Part of a small language model's weights.
Size: vocabulary 8192, 13.3M parameters.
Architecture: RMSNorm before each block, rotary positions, no biases in attention or MLP, tied embeddings.
MLP neurons of a small language model. Each row is named by its layer, matrix (gate and up: input weights) and neuron, and shows model dimensions 80-175. Each number is 128 + 32 x the weight over its row's rms, rounded and kept within 0 to 255. Numbers have three digits each. A neuron's up and down rows have the sign that makes its largest values positive.
After each neuron's rows, "fires after" lists the tokens most often just before its 100 highest values on Wikipedia text that the model never trained on.

L3.gate518:120097179171129148120167128105129110067132162106111152159102176161142116166122132143123113101090172071121103142129122143175142159109145076081164090098137090126167123125062139156175132116120137099114148110111146109116172081136094091098104120182098084090213082089105134102081117085128161107
L3.up518:151196151152134105169081124151168116146152091102136053122109084154155132111131086124142118130151169134139172097108104094104151095110163183134148115134121176113166095158144186138184063127130073149105141132073133124099122155180056109129178161068119139138098097163123118131144092100171095168
fires after: "="

L3.gate598:154092069152159107114129148097085080166167135189120058085110128078090114087126162111085165166109116109185182210119055134110135176130101183073120162131114148110144151080155154116132115132135141128196121118123120074131144139189152167154142189200107169104142177165088119149088107149188115186
L3.up598:124088139021181166090131175110160095106187173138158081117091130116085138087145123119109149135135095107148118169136126116082111149133129146131137151091136160168100081110164155143079122077064108138109160186094173135144156119166160116074166130110143122123101057135122151141125155107161167153
fires after: "-", "W", "|", " Time"

L9.gate341:119107108092136172091153082091192124130151117133125186166049160152063115060174160119110104103063192106151147136130088105127110073181195127099138168125142081118199114133109107100080179111148188160166129072151176123106166112136157157141132112122148098147120135140124092165112114075099123116
L9.up341:119151145159111130146110096070160124106152082174182139149165144145150125187114164127100108174173116103139140139119145136131077176150083095130121086158180170142133144170123150082130122172167082112180181177141184157133137151138138118108139136152156121131125196134176099108054129100106143131
fires after: " 1", " 2", " 3", " 7", " 8", " 4"

L2.gate591:065128188108115078004158165138110149112175179098196166079166117119201159118071083105080161160164144090177104093089113129108162119158135139146150121187108137107119100139105181094125076119143139119113147111124139131091162189111186131091164142097102086145106116216146103078172173110138121088
L2.up591:147112131156159071143096149141121121128116110078133099205139126127057123167119084134188132130161142169112136192101180135164128081140168138114105103137135166164073137096144118153096152076078190109060103112108170123124111070136098206139140115133136142153105092142085164096196117160110075127
fires after: "\n\n", " \"", "-", "\n", "{", "="

L7.gate278:126127134154125115132119151177088153170096148111136154121186130145153136124219140129109138159149130096219117105094147097135148180087117152125129157122080152140122127132072148140041155171108095160146163110137078084138217129104156145133074089157119158100122153137138100109118115138132152132
L7.up278:102160085089151084092169150151134095087163128079164124080166125143141110114141116063083100088138152099161136097163120106117164083146218159135103152040110130108118135163113097146165104179130082154136150129112077085124143126138129123044191138104082176189112084149075158096100205162155156097
fires after: ".", "="

L3.gate56:133126111139191092097114169176091113137200132116104131105167156144168097162207160136142090115173154125134177153110084181153134054099123189122115181141117124078095154160084156120147110099111053069155126213115139133151203201152151104128088147076128105142136153087113134086130138069153170141
L3.up56:123121121107164157136110110138146130126113097122153133115147110131165168110152083122135159169170160089103129129160131137159151151097086109160120125142107096152099099142107161076128116141092169129133136162057107098124095034136162119061149159078131171100163105098157105159157158180194112102
fires after: "-"

L5.gate481:099109164115160078127055175115137091115082192165166150082093146102133080163168142124104072114131054073173156080104103145126105133095088126137156101131106115157109142120135100104178151126119127197074130106113104122135134087133145122192167138109157098142124123114190107067172130153116124143
L5.up481:133126115123130111103140165112153142150167183166095111089140200142136135151106139119083153129124076074119133078117139083106131113158137077100102134128118101103125114071143111137182135106144118058150175131143149145116049136136167123183134132065165116093146151158179089111139087145094113120
fires after: "|", "-", "=", "\n\n", "\n"

L3.gate216:086075186153169154107191154118154143168096141098114099105155129145163149140091128219151159153105085102145094129132216125163147102105127153123165191141104147062192130145137149131137173157102143179128114164123155131162177126113113186150138134112151118092060113122057164147138112109146117141
L3.up216:130093100174157164134142124071154087104105130134108091109180150127168138114197109134152174111109105114102111066116170128129098106153104127152141147144169094168122076118128147103157160074107181127163168122103078121174092049130149161145212120069149137160128123066093166122129132185157163092
fires after: " the", " The", "The", "-", "=", "Species"

L10.gate484:085170132116113097183136082100117127117092100140121116143122160093082152133127125116189175115156085069139141187101155164120172081117126139120102136117122146118096207125098099124137080136091121119115126189122099056133142111184121084154111174140105152159079093142126214080183145102137165147
L10.up484:119117118112136193154136106121118197134076172105149094109089076106057091119105120132115142129178178143113146133165123095114086138176107127091076089150071130132118100116138123057093139244141114115195131163157085115123117115159128131093181139102170120138100150196070078073194146091173155085
fires after: "\n", "-"

L3.gate644:192092064086152157135131100132141091163086100171130153083159158162145120112119111153154061106108223093142126150101144083134100125142131177123125128131134136188133086115118146123141157131142156107099159113116181120093151133163183098108118080101167097141121121090165094103078105133150147101
L3.up644:157130126162118138153170132113179152117096123055145068160126110135108127111107144155068100072094146103119115138124090119108103137138065108123141162150147139111087140139075156151098089119088140122164149090098152101168150144136191063124114083115146115189131100136121159154128136193159146125
fires after: " 3", " 0", " 2", " Got", " 4", " bo"

L5.gate285:104106156168189085132147055144129072058146103175188122072136086175143138157115091136122121121144080118131145087198166144127102185067172141118102112121127104061109085129162136121101161085090078175183114134200120133090150068113095133159106165106137135083134105108099131105204103110150078098
L5.up285:142134087087118092135171093129058085099113109181150124117118145174117146096068087193099119144100083157156122105076154166116118144163116104172113191089066118160112147066124072107122115173130121128132166176177146146140130130126108145154091144134102141068161134129097086144110155118111096165
fires after: "\n\n", "="

L7.gate646:164092145156149103134129135139133144106138112131160110115094113175177034158172061099109162149091146154141120091105108169115124109108170135152140094193088101112142113094150148175110171150128122087139125167108112158134125150133143159176100105110097101154133161118074099112121090082068124179
L7.up646:170147181162080148168112070153115164126103129114155095197150160157161106165117123080136091120068127156096131132096138122132111072141105040119136107155133136136086181099089123111166157124127117109117131158135111166115160100120139143155173068068098147172070141131143105141118143135117100120
fires after: "-", "k"

L6.gate521:100164140069100096117171123136129124143098059184070140103123077131131171125080208118091177151147142138146169138091118150156135126153147195159103065143099079172082186141121101083216106142172108117096120106119110115066137123091122140143130117075092159125161122114150083170071141108130104077
L6.up521:139136088120119178155159133109124174109146167150073104175144090196086128137144122128149147140125183184137131106090133160087087171139180137138186096088117159131094084098121145163142136140138086116174158089072142078118069108192121104101138163089094113118117042206193122114119101120165154102
fires after: "=", " =", "s", "ics"

L3.gate270:128073111106125143106085123117102149059165082160072177088144144144130127138220149103074136110124146135178096171074107105104143121113069143145074081105145118158088114121130134170156095157180152117121078079150139155129123145165101094151094136160151137124150132137147111081169089177108110145
L3.up270:152115142076121128201131104134149124116085082170138149108150091165129149160091178183147146110080103088155148132100090059103089118100108067103109129163111089163178131127140115131115166112123100093048141176080134145095124106125091132121090113100166101079110128090130067113092108157103168110
fires after: " |"

L5.gate32:045113156157168108125115143101153077145148173144112122161118135137182116130123112103151176142155081123093146181116094151113143060144192085101122192141109100086099158106149086053152150189120121128133207128122138118156161130087153182106083140128163128113126064121150108112143168104069139184
L5.up32:121081160135132144108155139111143142135162198114089147146132168118151138105168139145149112111068137080134184173155175115120107170205152051151154141049114101109081127126130111179115171129110114147135074151122128081127122137069191183120112155161137078137097069093099118079083091155096116133
fires after: ")", " =", "L", " L", " footballer"

L9.gate260:137097100076168175085163086091190116086164109132172144088201153094106142086118156112116117129114042135207129087109077181104139099113139137147112137145133102179102131150121119143119141176114121079134126105088146130153157088127140131179156065124136183103060146135102186125124151094166145150
L9.up260:130165155172173175115127108074180109104121148126103201120153158095097138093138151133174066068177140175107124133137149120142092141127147192112059125090152135062098162137072132125111070134150127153118157155134143141100080149136149126111107141127078136161193175155131100132239106088168081087
fires after: " |", "|"

L6.gate443:121193120103136125118186174135090088113106196132145183084117140157111122127108084156128167149142094134175023164141100139144127085084106087132101150128151117127115100164136119148105076137101161141115124105139151085144087161108126159114176164066062114153116133121168187136084138150080167134
L6.up443:096113122145127183123141164121180152150198148115121101136127098126191129167133150099156093125146130091130129107087169137084186107119138137145106187117112093125069040134150128150072117173103111105068106118092147144082136175119105157110106150151209139088119139154118167108148202156131105132
fires after: "\n\n", "-", " on", " \"", "On", " ("

L9.gate240:138075159129154106131123121106152167070082114147170132073096103094079131100123111103159111113153113133134176133119059140076099094104109122174111149155123169106138147149080086143162095093079109063129187106120169141152155160136154103178067093096113109132061154129129118180127127147177123222
L9.up240:148183149120162117100153128177141075148130146107077135176189145150109116100144146124108064115134147120131106130102168164137085118183095168099144148118018128192083121175141076114149120078094131069103154136104106159102129157071144108157110105124127161138039152141142153145113180108126164167
fires after: " |", "|"

L2.gate511:120090112157135164117144113118135063101147136072176085083142082079165090160115149091059105155151140086102116154133097119130141069095100111123132153093122117142137175099146127119138121176142167133159117158116154106130089173094165125128080136086148108083136155154182098107125089106084180155
L2.up511:121109116117115089133120064142113182099049125091146177120142096189131110102124171108181095116126094084151113106108122109134130123161103067123071105147092147115140114106082092105187121106150101089187117077147140197105138153134128109126114075137145135088080175107141151114115119160120137172
fires after: " |", "\n", "\n\n"

L2.gate342:163142115119169152043095115142142136090077105188173174073120090109108129093200145117140088161113177055086129113144119082074164147142126117151154060141118151205129141099109172114174156125147179138134144174133138138146105175157140100118059089099116138133136128156097115138087123155138163155
L2.up342:111134095154132063128083117143139108105089115091162148092135106097091123107096084108114097112140130098103196121117126106121139093143111129154153096167113127158099123152137146089153191113114096092133142095145133077140109132085146127182151107136086154117130174157144080128106168123115119132
fires after: " |", "|", ";", "  "

L5.gate294:123131137114091110141128167176128087185135178117101138153095118114109107162134163108085143082165095112136139056146156124123138150145103087122083163119109146106123125135074096095152178163108101135146109127125212121084158184107095126150059120097083130119101077177123154151041156141099158127
L5.up294:166114141149144126080169086127161164166103115113120206134133163115081136145134097145114165052083139108134171147137163128163135118095112095132122135141077145123090082135057137170128171097137144161169112093086097141134138147167116139182111161160099108087128106110173045098143123105068173173
fires after: " =", " Ab", " al", " Moh", " Al", " footballer"

L5.gate29:162157118080161093075076111148131144166174106128122142130017114136118147122133141140099171125085095099162161167125158188149127118092138169094066105076114099165106160180109182102107123077097093109099141095137136167103172103173152168137104093165080125111112146116106138180176154151088107107
L5.up29:123116088114094156089148108176157174129093148141134127100136146210086176126206102123115104082154104057122126077125047138150150171143097110144135117123108134143126116135166128124125152066148139125171119068105062193142161101085119174148209149114150127131146065120139132200159180169127125156
fires after: "-", "\n\n", " (", " Low", "C"

L7.gate238:143120081142146152143153096134117139091095159107145148167119125136134079102152125102128179105173129143111145181153159074078090221136113096156125093128129162148102070160075131161104146101084107136104113083132158159132159155105152108122118177135116113169117099145218046113111082166105125111
L7.up238:096106143147184143151083179099124159224159160144099147134126166181161101142103116159161164134127118157152109131099138097140118127129070108102081141107105088148142157138137072116085118135128120135146189094131092108133105139107121147152120120124104113106085149138078107170131108130193108088
fires after: " |", " University", " =", ";"

L6.gate511:119101156104166095113148125141136151164089150150119137143107123102141072152119134107143140115148083144157162136190098077113190103133179155153089165158079130118168144148130130045081110155163088178122093167123117116155128086168127148167112152079129099116177126138155167146139148095034114106
L6.up511:153114109127177187130050162112100116148114106150169101080151116182140093127119115133093141102147165154077147050071166136128089124172143161162082092111163088109138134100147123141128079131065106132131132184097122118127097084135143116106137094132096162141112168132067144145188095169110149129
fires after: "\n\n", "=", "\n", " .", " |", "-"

L3.gate683:090145143136142084101124055119134131078124180078117157180140133066141133125163076166142139168150127129131149138182094144100132102135155153113072166135128121151137072136109146077153111046142112114145162109134127148098121065067097172137147150157160107132180172135158150118115162111154121051
L3.up683:100151113128120133100190138141190146104103114047175131111088139137136129151146076146093127141151110127171192135114129105148181114132152154087132111109077134055075113141147084106116192072089119148114162081149163096065147127139143121142168114093092182193056123132133188139146133179097101151
fires after: "\n\n", " \"", "=", " (", "-"

L5.gate16:177160160109170095125101090164153120053214128138181127124128173109149168071112153093127146155108094117140163152153124113061100112075183172133127135113133167065075212075158136142096113154134134155159100144120125041137167101106137137153121164076096174176108157153191120107061136156105155145
L5.up16:130162087117133072112074118166087155138188159107140148161143140161150148161143064153155079168145038156137053076135082138155128112127085130131093080180085148124129152080059117097149181141147067164136214145100143075075121133094179070124122121067110112096131152153105124113095140064084209122
fires after: "\n\n"

L10.gate663:080106115186137174141151112101156142007121178130135096097078126151150107106084091052144161085052129115111174190131066109092137121071103156123131110141136143114055137119101151180128136137071084142178154168115124148131082140122104162119140093093119167163149151153099118099104107134117146172
L10.up663:123160125149102142162137136191166145094132143123106154150122123163114181164112088075170184143160133135119122119139155114122119116106082153159131119157109080144144121172152135117145128102172114144166115162131158131133131123192110121226066086116079144129104083131073148093062035183102127190
fires after: "-", " •"